python train.py --num_hidden_layers=13 --hidden_size=448 --num_attention_heads=7 --num_key_value_heads=7 --head_dim=64 --intermediate_size=1792 --vocab_size=2048 --hidden_act="tanh_gelu" --norm="layernorm" --norm_place="pre" --norm_eps=1e-05 --positions="learned" --qk_norm=false --attn_scale=0.125 --bias="all" --tie_word_embeddings=true --parallel_block=false --init="normal" --init_std_qkv=0.0279 --init_std_o=0.00548 --init_std_up=0.0279 --init_std_down=0.00548 --optimizer="ademamix" --learning_rate=0.000154 --beta1=0.9 --weight_decay=0.61 --lr_head=0.00392 --max_grad_norm=0.5 --warmup_steps=441 --schedule="wsd" --decay_fraction=0.595 --decay_shape="sqrt" --final_lr_fraction=0.0 --batch_tokens=32768 --max_seq_len=2048 --doc_mask=false --z_loss=0.0001 --train_tokens=466000000 --max_steps=14222 --dataset="wikipedia_en"
MLP neurons of a small language model. Each row is named by its layer, matrix (up: input weights) and neuron, and shows model dimensions 144-239. Each number is 50 + 12 x the weight over its row's rms, rounded and kept within 0 to 99.
After each neuron's rows, "fires in" lists the words (lower case) most often at its 100 highest values on Wikipedia text that the model never trained on.

L10.up599:37 44 38 49 42 65 54 54 61 53 30 63 50 55 61 37 66 47 22 50 66 69 72 73 47 41 31 48 43 58 63 37 79 44 53 51 54 53 76 68 67 70 52 64 47 41 58 51 58 46 30 68 43 45 47 43 63 29 56 52 68 65 49 43 42 34 32 57 53 36 54 42 46 53 52 38 53 49 35 56 53 63 33 53 48 51 60 70 62 52 46 38 33 52 39 48
fires in: "as", "of", "despite", "study", "associated"

L3.up19:33 57 54 49 57 38 69 35 35 66 31 43 57 54 51 51 40 41 69 61 47 40 68 43 56 54 71 53 41 60 48 56 62 54 45 57 59 45 47 65 66 41 36 50 22 35 50 61 56 31 67 58 44 48 34 48 56 56 56 47 63 44 54 56 54 38 52 52 34 49 38 52 29 43 36 54 56 35 57 56 61 66 41 48 34 37 39 68 60 58 49 51 32 53 35 49
fires in: "to", "when", "how"

L3.up1472:24 42 44 55 60 62 56 51 54 55 53 37 54 57 38 61 52 30 42 61 23 42 55 29 51 51 48 37 46 36 64 31 64 73 46 41 54 72 43 52 77 69 67 43 45 47 55 44 72 66 50 66 49 77 53 30 38 34 68 46 52 67 48 41 32 66 56 33 57 57 63 51 55 63 64 64 63 48 55 54 55 42 43 66 40 34 35 53 46 76 35 51 48 49 42 64
fires in: "of"

L8.up159:51 47 25 53 51 47 51 49 48 51 26 44 45 56 46 41 58 73 57 42 59 54 62 48 40 83 56 63 50 51 66 69 47 51 59 61 69 37 53 51 34 67 41 41 34 33 47 46 42 48 41 51 47 55 41 45 76 56 57 49 43 40 53 31 36 67 62 30 71 53 52 58 51 49 43 47 58 50 49 54 73 44 49 53 34 48 41 44 58 75 37 38 58 33 56 51
fires in: "in", "at", "on", "for"

L8.up573:55 36 38 58 55 38 70 62 61 53 45 47 55 54 63 40 50 46 78 60 52 55 77 47 38 47 43 39 64 61 46 32 36 48 61 57 40 51 37 39 53 52 42 61 46 60 48 53 60 48 61 45 46 55 61 50 48 52 55 27 48 22 52 20 46 70 62 62 78 48 55 48 45 51 73 54 53 43 56 55 43 57 71 54 39 57 38 81 51 56 49 47 53 66 52 51
fires in: "he", "the", "and"

L8.up1280:50 22 41 56 60 51 50 52 37 44 57 57 53 57 71 61 59 38 61 58 40 33 65 47 58 50 43 51 51 24 50 45 51 76 29 49 44 59 45 45 76 52 67 47 34 48 68 67 54 42 40 61 61 69 36 54 68 48 68 55 71 40 25 47 39 77 41 50 60 36 34 53 49 54 67 65 64 38 49 53 65 54 50 64 46 47 62 71 47 50 36 32 58 43 39 66
fires in: "one", "some", "omega", "more"

L3.up1216:56 44 28 58 32 26 33 40 54 59 53 38 37 46 47 36 41 54 58 47 47 42 48 60 45 62 67 42 53 68 46 29 49 55 34 56 53 58 38 57 45 67 55 52 45 54 52 55 65 58 44 62 35 46 35 22 68 59 51 49 58 32 82 32 60 46 35 35 56 37 54 58 50 74 43 61 73 52 41 41 54 60 44 50 42 33 49 56 41 54 51 71 29 47 66 57
fires in: "of", "been", "kent", "season", "was"

L10.up1768:64 68 80 58 44 67 46 47 64 48 49 46 15 56 66 48 57 53 48 57 54 40 64 32 57 60 42 59 51 67 43 29 54 50 60 40 27 37 60 48 74 33 55 59 29 62 70 37 44 56 36 69 30 71 27 37 47 42 47 69 56 37 56 41 34 48 56 62 53 28 45 66 56 56 64 41 43 38 28 32 57 61 44 62 59 55 47 77 56 53 56 65 53 29 51 51
fires in: "it", "would", "to", "that", "be"

L3.up419:64 42 56 26 31 52 53 59 62 59 52 36 48 65 51 30 56 52 44 34 42 56 43 17 61 50 47 29 53 62 39 45 65 54 61 55 35 34 46 24 61 71 43 46 46 64 49 30 41 65 42 56 34 59 23 44 66 50 61 55 58 48 56 50 39 64 51 55 56 38 52 47 70 74 36 68 35 50 71 73 60 49 50 45 46 53 48 46 55 39 41 71 53 48 50 49
fires in: "a", "is", "be", "an", "temple"

L3.up368:42 76 58 30 41 70 35 32 41 52 60 38 51 54 53 60 39 54 43 64 55 43 42 54 58 49 33 42 45 50 60 49 60 46 34 47 70 58 36 54 68 55 44 49 33 52 51 58 37 53 42 43 43 13 56 74 59 26 43 35 56 52 51 42 44 35 36 52 63 42 38 55 31 44 47 55 54 34 68 54 38 47 25 65 40 49 47 44 39 57 46 80 45 58 48 42
fires in: "of", "maximum", "municipal"

L10.up81:58 67 40 25 39 50 33 45 50 42 20 59 51 62 49 46 29 67 69 34 36 51 59 73 48 32 46 30 57 61 56 60 37 57 49 61 62 66 37 50 50 36 40 43 43 74 56 50 55 34 65 50 34 42 45 43 69 38 48 38 47 39 53 57 47 57 51 43 48 22 58 40 52 46 64 39 67 57 55 45 53 54 67 60 41 46 40 34 29 61 37 49 50 47 58 48
fires in: "to", "wang"

L3.up324:28 71 38 43 48 67 63 11 47 40 44 43 51 44 48 57 54 30 64 65 30 63 64 44 52 37 35 44 52 48 26 51 28 53 69 47 40 42 65 37 42 61 48 60 24 32 43 42 38 70 40 49 41 35 61 64 53 56 62 59 73 55 72 46 54 47 50 34 46 17 45 45 38 45 44 63 80 51 53 50 55 54 41 57 46 70 48 43 44 66 54 32 53 49 56 42
fires in: "as", "of", "outside", "material", "magazine"

L3.up985:42 76 34 67 56 50 57 47 64 45 40 29 57 39 62 49 47 49 48 41 54 38 55 66 43 64 59 45 57 49 52 40 69 49 58 41 58 58 55 56 55 59 57 37 63 45 63 45 46 48 56 70 35 48 41 43 54 60 62 45 36 43 50 48 44 42 59 43 69 32 29 54 65 63 50 50 60 51 46 50 33 60 51 63 56 39 57 23 52 48 64 49 63 53 84 39
fires in: "that", "the", "to", "its", "it", "himself"

L10.up812:47 59 54 50 64 51 38 38 43 32 48 30 65 52 46 49 62 41 76 36 56 58 47 56 42 63 62 50 49 23 57 58 56 75 60 36 51 64 61 63 52 56 45 49 58 52 40 45 44 28 63 49 45 67 37 28 55 30 50 52 56 48 26 71 37 49 27 20 52 45 67 50 44 59 56 38 57 43 54 65 75 74 61 56 47 64 46 45 35 50 47 46 52 50 40 70
fires in: "a", "stopped"

L3.up1103:49 48 48 43 44 46 24 50 60 54 43 60 70 37 64 38 51 30 41 59 60 47 34 60 49 47 37 34 26 58 60 39 41 43 48 38 76 59 60 44 33 44 77 60 36 32 53 66 46 37 53 74 44 68 55 49 60 39 27 48 45 58 41 51 38 64 52 47 65 37 42 49 27 51 67 45 48 44 30 43 55 34 48 78 53 52 43 66 55 32 66 66 55 35 47 56
fires in: "of", "his", "audiences", "decision", "decided", "social"

L3.up287:56 51 34 48 53 54 48 42 40 40 44 50 46 75 35 63 45 58 48 37 33 50 50 58 46 50 41 40 62 45 49 33 40 44 62 54 60 49 62 38 67 40 53 50 40 41 55 54 48 52 41 70 45 42 45 53 56 46 41 64 61 47 53 71 33 45 46 46 63 55 52 21 68 57 32 47 50 31 57 51 64 47 37 55 50 41 39 59 60 41 65 57 57 53 58 49
fires in: "that", "which", "to", "for"

L10.up678:42 46 37 71 23 38 63 36 51 48 29 46 29 75 66 43 53 52 42 43 60 60 59 35 67 61 29 59 47 51 50 51 63 66 57 63 47 39 34 36 37 46 52 50 46 56 52 45 70 64 26 46 63 68 45 28 62 48 44 41 58 50 55 64 63 39 55 46 53 55 50 30 42 54 51 59 42 28 53 48 37 47 52 63 62 66 37 39 46 55 49 46 70 43 70 40
fires in: "and", "european", "indoor", "or", "s"

L10.up1062:29 43 67 73 60 71 64 40 69 52 48 65 44 46 51 54 50 53 50 60 61 32 68 53 57 46 56 63 46 57 44 46 48 63 57 58 59 72 61 51 57 62 58 75 59 58 66 53 47 50 39 46 24 48 43 79 33 51 64 50 43 23 33 40 42 53 72 73 70 30 53 33 51 60 26 53 81 41 27 57 59 53 47 43 42 48 45 63 36 43 17 52 57 59 46 40
fires in: "to", "a"

L8.up1072:40 70 52 62 41 41 25 35 65 48 76 47 44 40 59 60 55 53 63 50 53 53 48 61 55 63 42 29 43 37 53 54 47 47 55 46 59 45 57 46 57 51 36 36 41 59 56 51 43 57 50 58 31 52 43 42 55 43 51 54 44 53 22 62 40 39 56 25 59 43 56 31 35 57 39 56 54 57 55 53 45 58 60 56 48 49 54 48 67 33 50 67 55 72 55 80
fires in: "a", "many", "no", "several", "some"

L8.up755:50 50 56 56 18 36 58 54 45 50 29 35 69 42 63 48 49 36 85 46 69 44 68 64 40 26 50 64 56 46 40 46 33 49 37 60 49 62 29 76 57 53 64 51 53 51 51 43 51 58 35 52 38 34 61 50 48 32 66 52 46 35 34 41 41 69 50 78 47 56 54 64 67 52 53 61 54 31 40 47 45 58 41 53 44 60 45 67 34 64 32 45 52 50 57 82
fires in: "be", "been", "under"

L3.up571:57 61 39 46 55 53 45 57 37 38 45 57 52 39 51 41 49 53 29 72 37 66 56 61 47 59 55 69 60 36 59 37 54 42 68 36 53 55 58 38 46 66 62 61 37 31 49 51 38 48 59 67 56 28 53 67 58 43 65 48 28 62 54 49 58 41 45 42 50 42 51 50 50 70 38 60 53 40 36 67 49 40 43 56 42 37 55 60 36 32 56 52 50 49 58 28
fires in: "between", "its", "both", "their", "his", "in"

L8.up212:46 46 17 46 44 30 49 50 63 32 56 46 36 53 45 38 46 45 69 56 65 56 52 50 34 57 49 29 51 17 73 44 54 71 53 66 41 50 65 45 50 42 56 49 50 59 50 54 49 57 29 51 49 60 26 41 65 63 50 41 43 60 38 40 34 39 73 68 64 47 63 57 58 59 46 57 38 53 42 63 67 60 52 52 51 28 56 50 63 62 33 42 55 27 63 58
fires in: "an", "any"

L8.up365:49 54 27 75 36 52 32 51 63 56 42 54 73 64 49 51 31 58 53 50 47 41 57 57 63 53 36 57 33 43 59 47 38 46 49 64 58 34 67 39 48 52 57 50 38 30 44 58 43 49 41 41 55 58 33 68 52 53 62 53 52 42 53 37 49 68 33 34 67 58 73 68 55 53 68 43 38 29 23 78 57 46 57 43 49 59 48 45 49 51 26 45 34 39 74 59
fires in: "s", "the", "his"

L8.up1111:47 53 57 58 53 45 39 34 42 63 37 58 68 63 49 52 41 40 52 64 55 27 48 63 34 68 45 50 44 54 42 52 39 71 65 49 49 16 48 25 37 27 42 66 39 55 70 29 24 31 38 53 40 58 75 67 58 56 57 59 25 58 69 48 50 42 17 39 68 51 48 67 83 62 86 51 65 60 40 55 45 74 65 43 65 39 21 46 59 52 40 64 39 67 51 51
fires in: "the", "his", "he", "s"

L3.up664:52 30 24 58 49 29 53 44 46 49 54 68 58 67 46 78 46 58 51 54 42 53 40 42 46 57 50 62 53 52 42 41 54 56 32 57 38 52 61 63 65 43 61 55 70 39 50 40 34 29 57 43 44 61 55 39 53 54 42 44 54 38 58 60 52 51 49 59 43 34 59 54 48 71 61 40 65 49 52 33 59 44 49 56 17 59 50 45 42 69 46 49 53 29 48 33
fires in: "a", "species", "high", "another", "area"

L3.up47:33 43 43 63 51 53 48 51 49 66 41 56 62 59 60 52 41 43 85 57 60 54 54 43 50 74 35 52 70 59 55 47 51 39 50 36 61 40 37 38 37 43 58 62 42 45 53 60 57 66 55 57 48 70 29 43 52 34 46 52 58 40 71 30 46 56 41 54 56 48 59 45 53 56 52 34 44 31 41 55 33 45 64 58 38 41 45 36 61 44 51 41 47 65 48 47
fires in: "and", "until", "he", "but"

L8.up334:43 48 40 41 40 48 41 32 63 72 28 58 50 68 54 58 39 18 51 41 67 42 49 61 65 47 61 30 38 51 55 73 65 58 58 44 42 31 57 54 59 59 47 50 67 57 69 37 77 42 58 53 29 35 43 40 44 44 73 65 33 31 43 52 44 56 52 52 73 58 52 49 44 46 63 40 50 46 29 50 48 40 65 40 41 68 63 45 47 61 50 57 40 90 47 50
fires in: "is", "are", "was", "stewart"

L3.up1239:47 59 52 67 49 61 37 54 33 62 59 55 73 65 70 50 47 52 65 54 48 75 50 40 49 47 39 46 36 54 60 44 30 34 43 52 38 64 31 65 54 52 37 45 50 66 45 22 60 48 39 59 28 39 44 38 52 56 50 63 47 50 51 24 39 57 43 49 45 40 54 53 58 50 66 41 40 48 69 46 46 59 71 56 51 59 57 46 55 32 56 65 69 55 37 62
fires in: "and", "later", "he"

L3.up965:77 37 29 69 44 73 47 54 57 65 40 65 52 64 61 65 74 50 75 51 43 55 78 50 58 45 34 66 39 41 47 35 51 37 46 33 56 48 47 58 45 48 61 43 64 43 58 47 47 36 37 76 35 45 41 44 61 31 63 50 45 23 45 59 41 68 45 58 39 56 63 53 45 53 54 30 75 47 50 45 49 38 59 43 38 45 42 57 47 65 63 56 37 43 43 23
fires in: "in", "on", "to", "prestige", "and", "international"

L10.up386:22 38 43 43 52 51 75 51 74 40 44 63 51 55 58 40 74 53 67 55 67 53 39 59 79 38 74 31 36 53 50 36 48 54 67 46 40 33 42 54 80 40 55 57 46 47 61 53 43 31 37 69 34 42 32 43 52 33 52 52 31 56 48 54 37 79 59 38 64 56 59 40 74 39 62 40 68 33 28 58 51 49 45 56 39 54 67 61 56 43 31 60 67 56 35 38
fires in: "the", "no", "not", "nominated"

L8.up643:61 54 47 17 22 45 31 44 23 56 49 43 66 65 60 49 39 45 40 54 67 55 44 59 56 43 53 45 49 15 47 63 44 34 45 85 39 57 51 69 78 63 46 53 40 66 47 59 50 20 38 39 55 31 35 51 54 27 46 38 79 51 53 18 40 55 51 62 61 57 48 37 74 48 69 36 47 50 55 55 47 53 49 52 31 45 55 65 26 67 50 37 55 41 75 75
fires in: "can", "was", "were", "are", "is", "be"

L3.up578:37 53 48 69 52 52 51 20 42 47 48 52 46 39 51 51 38 60 43 59 46 21 61 39 40 41 67 39 54 37 43 51 70 47 49 24 45 31 33 41 64 61 49 37 44 40 57 54 41 49 45 41 34 43 55 55 66 53 50 59 46 40 69 30 33 60 43 40 82 36 44 54 40 74 36 46 64 48 61 56 52 64 51 58 66 50 51 22 59 56 55 52 37 53 60 65
fires in: "of", "to", "changed", "rebel", "recalled"

L8.up314:57 47 39 51 32 68 53 52 40 72 34 52 63 41 62 42 43 43 54 60 57 72 31 53 42 66 43 50 38 66 36 60 60 74 49 34 71 53 44 69 65 58 77 57 35 60 47 24 57 51 46 76 55 39 46 54 55 50 89 64 56 34 26 35 49 53 51 59 61 64 51 30 40 66 70 38 63 46 41 63 55 38 49 40 38 50 37 63 61 50 45 35 51 32 59 52
fires in: "the"

L3.up194:31 44 45 30 60 32 41 52 67 51 41 54 43 51 68 65 47 77 51 29 40 75 57 19 57 35 53 29 46 56 35 36 55 57 87 57 49 46 60 34 50 48 74 64 51 56 45 34 57 60 52 69 37 42 58 25 65 55 53 56 59 51 42 40 61 58 40 53 63 46 54 51 64 47 35 62 52 53 44 35 60 75 62 67 52 52 49 59 33 63 30 49 30 39 48 48
fires in: "to", "in", "northwest", "the"

L3.up689:58 53 65 49 15 54 34 59 60 49 39 45 63 61 46 54 50 46 41 45 46 56 65 65 55 51 53 41 31 30 58 44 48 66 44 37 50 39 33 56 30 66 54 42 75 58 62 61 60 63 65 66 33 41 52 40 44 62 58 51 60 57 35 24 34 53 39 62 45 58 55 61 62 47 62 64 55 24 32 52 42 41 64 64 29 37 52 46 60 61 49 67 66 50 54 46
fires in: "while", "than", "to", "was"